Weights of a small transformer language model: 10 layers.
MLP neurons of a small language model. Each row is named by its layer, matrix (up: input weights) and neuron, and shows model dimensions 0-191. Each number is 500 + 50 x the weight over its row's rms, rounded and kept within 0 to 999. Numbers have three digits each.
After each neuron's rows, "fires after" lists the tokens most often just before its 100 highest values on Wikipedia text that the model never trained on. A number after a token or word is its count.

L5.up152:538525496532497514474415633476501525455436549561427442494460493359441425523577478470468529493471435545531484522465466412508508587450415495488544472510529511501581630455557396509529422430491609447457469468498419528515425451384474532513542538530463446545577486435506473586533485558471465468490389599481516486443524552456435572606478461527487555501537608519495535525463468541502480508478492433506502557552591618560478462516514487541527473573542499505500504406479552512544489496416572599453486443473413563558463540508538485505480462409479497439468465455498518424575541467495555486
fires after: " |" 58, "|" 20, "-" 4, "=" 4

L5.up692:537484513559512567461422477389455464552520496596494430512494488504434460415605484493460499494481408536602509536462517491489532468474497625485490573467485502501478528442482496454569551507470536442508390586496431526479425469449597639525517550499423440461527430566471515511507490455545597447532487444441491475415613504517462575466557611557494532477468437535589536524498515509517490530496534482450449480628438640558449479467475479513385497497438409509538468426452491542465531422434585535525513462428423518523446563559516461533473542476465449476548520557484449523622509513562529484
fires after: "|" 40, " In" 8, "=" 7, "In" 5

L5.up79:439504520495476508476450553515482501501530508562472461435508485522536438530625575477432563391515474438611536541506461454512516497523493576505592508493480552461437485573532502444569481433477511433496461481537505507483547399483478475539409505415475529484525450527345497604528444424460546504513454515426506544491460473497387498597443471493442554606443508488514551565519517521426497586530526443484453521631473528562495495473562498551459445530450472419515505403550538472605470521483530554546443532507476546411448524456527542595421452471423540585566544561528520489600510497593483540
fires after: "|" 61, " |" 32, " Chart" 4

L5.up0:546493548497505500535456549516466556512496512622470512510500530485478439498578449490464504492350411576491449431426410409497619567430485518510617459520533539506505493472573481496552533447437520474432427494498450505488504481526584483487495491496382513482485453552558471502596470528388500465463531419488556484528500529520459542556460540495548526487545433514503490585472494607532475502472413484554469517571511534574489540451602449530428400511522452511484496383513542590494570455477546513507482551542449481429490533462476522561478481435403410430482430371498460458590498543439456579
fires after: "." 41, "\n" 13, "|" 9, "-" 4

L6.up721:521418528468494597652471545542577483565557589532500471471392499570546560425566546530548454576400515451599581493467552391500437483523507557460517512507560548495594468432491471512495520491442420510409465535518429530513486404445484614399518436434483604423453436528423535470592474528483428478576518483466568479552446513511527465581525487558516495539489473518531521394541507510471515470526561478520475506524549537554475488478531473429424446449516611573494498407518590598495562441480518517568585497473452568468452501433451539521438541487500491494426447432471507472556511454542518588
fires after: "." 79, "=" 7, " |" 4

L5.up3:540476490434524556500456569465507511550589491500399460464567485513487496481643531454517491479408449542460559542445490418498507475544539461526626466428498528368474504452471480520562521431451542509486494437430594520530493437541424458487429515476482456469466478499427492617516512526404494485497483482498495511499541515585428573493458455547439532591515424492531601542491492610464500459421533454570534515563458512521528457522520434531412468510563601455499557372532563561543499525505504551526493535503445503502426515411474472497547562390430536411472500508484577528548478469482466608
fires after: "." 40, " |" 30, "-" 6, "|" 6, " Preceded" 5, " Succeeded" 4

L5.up127:553498552476590548528348499500528461617557519506495522498453478456420443550603499455392510538417539531509540538437493396511550485565491545457563493460492472528456473516516456471554459475503574450405435542510439520529500454490523520578419516532540392509509472545451481667542481440457517533550420486459511566492481438489431608459507523525517518490499530484524505556481498541522505537370440470446429480556503526621492493543501468480417479589421506457541435422498493544581498501477432526536490504452508584445410539484597413607505591421530519550544547518483494428544502457512472594
fires after: "=" 57, " |" 14, "|" 10, "." 5

L5.up39:461525517547562544532517517431497541563466550467455450519493446434563517417572530512572582511507505478563531447454526499534468524550498532515537521518468529478503413507648551484521510418441450459554433466480441502597496455486425509483465533447390480575428491501551486586537511469503560548590541455512519531475523580498499519538447628627504535491432361514614628448481543522502479502511583423458450503464503485517491456493567460451482430557529469476444529427527476467519450580489473550411493442391474452492451448452485449501542555427396424475587541550446507478566544513529526532
fires after: "|" 75, "\n" 5, "-" 4, "–" 4

L6.up142:535518535524421570593518493482447570478450577491552533528536513396460461460533581494541454458501523498552532431551491503465618577565545532412475507524461543501537505465504441470445486502530460450490481584509455512462503420489476526447518511488400439383547568513454544474592522447488502499467393416498454624469481477503489542545508446546456477607517494535534523519482473568540485526392523461468512485490457430556498493446434440399516532527568463509440470512402450632566688450439508485538519523508461463434465493504540531509447552566555492463513539502532538435482487466410593564
fires after: " the" 35, " a" 13, " an" 7, " first" 6, " by" 4

L5.up44:487466526492511473487389543502448585465468472552418475493473534473526488490511427550558532479513480478418484547483477390483538510485510538470622543512513495433567561415457435404571551466466449559478503461499561531502503418485483605417554541486443459483460459530505459462452539513433450456413529493524520573464520577564424488525413563523443635568542467501493513420454461568496475506428472471534557501569560543536489527454469469515436538602463548381474521484515584560574511540489527530444489545434465545543422625431497497544499461389467530472425527472459538432522463447510500597
fires after: "-" 38, "|" 10, "\n\n" 8, " Total" 5

L5.up390:488527519520558492490481481423430516580587450526510423472540494579553466461502531499503510402440437501453475479466516522495490549511576472630614546536461517478456400497515513470512580448467453491570462485462460496548524457521610586541508526454414486496524450480561490484476566489433588544546490475510489398496544554557456530485471614427476535516409424501524608495507466542455488414558490442539461494584542565482563475515504510455435495440450505549541540526453512485476549515551510451538444456430561602503443491497576467481420564441444527544481499515420543544508442510454490622
fires after: "|" 42, "ur" 7, "F" 5, "." 4, " Division" 4

L5.up925:562470500491456525478570509504584425471569524559564423463473436492458478553559650496502509545441430454574495507502489468510569545693493621562455518469455544557488489415523526549465510462402473519500482491468468521412416435540580500502499498449472519529458515476500470596567572412538593533569566499489588483405443558564504567486542464488507510456440420521520530574465492478522481443460473476433447436549475572550491472521424443508492568525490455553319544522441514496505553542451534509606549544445390459448455477540435506488461563518482550477537532535496586560528502561505491493
fires after: " in" 33, "In" 23, " In" 13

L6.up643:444499497500615524513460481577457547525556557548543419517482438502557455430397481593537507526445448488623566467463486502479507423549517547478523618523519503454492466540576545452460558495470495491503521543511552545428395515518579479414544494491525474501426452518489433533522528406558371516470447520518517519537524564557491421492511486408512516517520528515540482520469567469373446473466570489443477526425503410431538516492549446532501551473573529519451492462530525576476528548521481552553475562533408399424446574476498522500559478380575572478384466528540581549468545509466518490
fires after: " was" 41, " be" 16, " were" 8, " being" 6, " is" 5

L5.up740:628508562505466580557492482455617492541486584441481536473508463508593620449593527513477479556416482544542444565509572423500523549509466543413470525485540499482419532485541465450487531531442467440448449485495437511437499532453486552455526472538537497521508472550468422533484461457478472585577512498543515534450566492488514522416369500548597482495508534519512638490456553581544496545576544456530517476446465427666589398457462440420417448532511476584515445486486540629473511527455587478407602499446535516396471464411419448480519508529549438509447375408490414478412495564477486555
fires after: " in" 35, " 18" 14, " In" 14, " 17" 7

L2.up542:613478559518474490474477469527519581485510484422526555568518541522598588449608506526523452449467442558543532497568493492481582540459437588457522506591461457492412513468548511451471606499417488500526497581495433517406478493476525523412470496518533393500439496630500410584529484371492539591549551498476479558428498584473419513519438510591589459457511451509513502459440559570585495550474488478474509486438434463492519446484456474447454518501519480481581394508564503572462518508468545448463456549496486509446496458470511508511561504509511429518528376452581436443485519555600495551
fires after: " in" 26, " (" 7, " from" 7, "–" 5, " In" 4, " July" 4

L5.up418:525567536534507580486566494472537483523547491456490421542514513593583578502550586592518488501500528472559505444512454448497529493582447586501506544527484452453469484460516458468449501528410528500430417534515482531424469496442555577465514556480557436439473556513508458568536459402538523453655496505481539528409553524495490576485419554543483397511444487503576546449454625535540490530479455464494430450552403552519549410453488474503446563469565449479461400510560437611432539509449519451507550500473437489527459530483503546544528518485410367496524470471635541533467522566618470557
fires after: " in" 31, " from" 10, "In" 9, " In" 8, " the" 5, " April" 4

L6.up483:566496502550544626542449538660520443575510511461539477547437397527466521470591573442516482531487464545518585546519500427483558552582439519474449488501548486497519570402539449498532409500513424491536457497450418522498441478513493487450486380529444440450526479599493521513461520474523466551518457405540459484499477437479477594534434442456414478519541464537386537438472457563548521544488483455491466481512455536547547536493526512477473489448530463481429492387532548478606486476434561528491427530483470540514477389517517505532504524473534526532442484467537588454501565463590565532
fires after: " the" 36, "-" 11, " by" 5, " of" 4

L5.up433:428516567510489536572464575463487550454548540527436454465438468457460413462472464485446480392549455439504525496467436441483434558496455517450570575478600564438453456600574477473514533455534534383496483545508447495414498479462407537492397506433490541553472445483448433566551499433542450551421510491454534476526503463542464556508604567422464544496555519531544478463481405519427491595499576474499498461562521613482472466500469528515465449464574511497528471407466501530511529567534461601533438424401524531491429500558507484517471534453470474539564588550582364438569503544540507531
fires after: " was" 19, " is" 16, "|" 9, " are" 7, " a" 6

L5.up316:638478566547536485464567441489552461535542556478547441435491454508577556451617591578486455478470440555525441524491505405513496565504530519484513540478578514433533470478529525482559549492455562470502477521470503500556451509509537593515500438539525461544568486482460441563491498464560526587588500593552620486453515549525475570416454478525578474577487538486563561546448526569477502553465467429554428458418390541579459482518447463418493493484457506616467497486531573589435516493392512481539620516558482486434484530463406472514486581486474531492529504424522501465430501521500549470
fires after: "," 27, " in" 13, " July" 9, " November" 5

L6.up521:520522471431554531516512503618510522510657496461478498510517486528465582470431512611529493447458510471548476482537443452493511503428504494500508545476502492528496493489567458435482543466459471501435549583490481536406394551463467422449418532446518485487455502564459432570535533399512466498419488497466565541511470478459440507522609519493634488626457458526515481447477534598402478582477580458483446443425516488517583519532551508512392537434556488607529441446437466587542502584555498517586510528513517494435454488492522505457519518470585473537419447441504434528501392583520500446
fires after: " was" 33, " were" 12, " is" 11, " be" 8

L5.up636:520440519596506487511489532440480524584521426597438466515494495472513428500515446504527489409441456473604531514462509446518454503510539577496651605547537516405510454524559433457534539423380578537517420542487429519522469533481497561547530460550455427513541496526586465545557497524572547527539542536455558517503543457525402449488508530545493573462390454496561537463470584562455478510550495406460476522543549620563559510570534554507440416541518472491539488405491473551492471486595542499420447482425534520503454499479501491464479483406431492540469431465449512461556433519512482579
fires after: "|" 65, "\n" 20, "." 8

L5.up940:536511503542479519576437484446546535614558465613499508513488466477514476478561504551487517514426457414542497483467515443501552491499485608490581570518472514477477466464563430559527501473456557481443380629512395532530527456519508553542473486551455486555611386517450478609464450492460511460515499415454559498450517454527466579493496541508568540514463457505546578482494556561523478539533465431456450468610557454479560479512437458529485477527516470574491423357478507521489504502541453533491464439457466611578460498505577456522455524437523492519591548592483549511566399429575493487
fires after: "=" 54

L5.up466:496540495465439563623424533476523549586506566533496486517443437387497414542560565566396540488470402467448475488495475381502522539573425556535568466485546554468562494486533412576509466451549546463466471590573467528506433433456590583499472513425461457566592397490531475572465528526425498424512488524497547507529534512527464531429511552474506499462481558514473509455507501546516455529529456386487489532568538563455460452524458485504486545497572491464484506407393490473562504466434474513492466446536467603571519429524568468542443524371452428480576567452500501420652441457541487474
fires after: "=" 73, "|" 4

L5.up193:461458544468481500547412605536452493491471533571425433492547513407536500519472420467494495441501511502532534458501482415514491442561460501414563507501551498471528490512554389438510447374516592423529461555478488531517483449476514493544493539515576407443564463551542477608557443519515437436465385585466559504489427511512434478519517480515410579565527621484454559552458508552458476690458454429560560567507565511536487470533463519545542479558521491489518498450508518585580508501441443579522536534513411561510434526487544514586494451477464513437485529483505511403582479474512522549
fires after: " |" 82, "|" 17

L5.up654:463522555519552529595480581537475503510570495503477541438492461382425449488629570440477506455455502517550537569412515438517540562501540481559614446483506504516455455489473457518547545414405575467453501502508521518546448424475520509508480472468488468471462547531453509543567467466547448503451526456457526430484414536533440566517459434558462578500446474486483505609526476539417473648408534438471430495571495471552488433528446383554388495517518543434474421378527545510559503486502576511557530538486500535461452529535496561555503471446477556553523574501532549546551523491519499579
fires after: "=" 71, " |" 27

L5.up949:487399517473491546547423493528558457604526539451518482466449474565511426481566519515559526547453511447594578566498519432489445480496605605460562535514586614496538476475478423467495532460399363494463485568462452515411457464425425575491514431489518609497488421581456473559547521503488413589549459527480579488546392505483532492533480473585556509594463473489456560479507531587508483537581459475449474518499468508553552446479481511406420446490486525503478536389498581561458514457492522519532521514525502602480466414450420615565463545495469551510445478470441529509572504443525489591
fires after: "." 95

L6.up84:488384518457537536588421547526508487435532485464448540516412430499521493449483448480503489497527518468514557433456523501524425432504436507463515565468468567509481443576547473383543496460480509468405495476393534528493472522373456431425507470485515541492457476536484493625569534446547483548462513417527632523502498561533513523503485523498574457542490528507552471606489575543428450595495571456493534434442510525529554518370522542529419492525529502473450461461569577627522535608447556552485496488494412487512439535549433530571561474474584470548500492564607514453426575563499490512
fires after: " was" 31, " is" 14, " are" 10, " were" 8, " he" 6

L6.up943:346494452460513455555566527557483469400466473490458499457508371413497494477404461588542593488504564403558500461499461534472507486359440457502434485501564508534480428471577472519448453445547546473537534533549508497505394485405435447460474440497498499572495540429606531516541507408502514531427441495481529559439477479496573461455585508500583513559502491536589474503504491467502427607546551493502514491457539407419429513431510515530562513507597500628451449521472497477471532443501484522468567538476558436466445536543402553554498478450504498595465507515525455588446561643473488478
fires after: " was" 13, " were" 11, " is" 7, " /" 7, " a" 6, " an" 6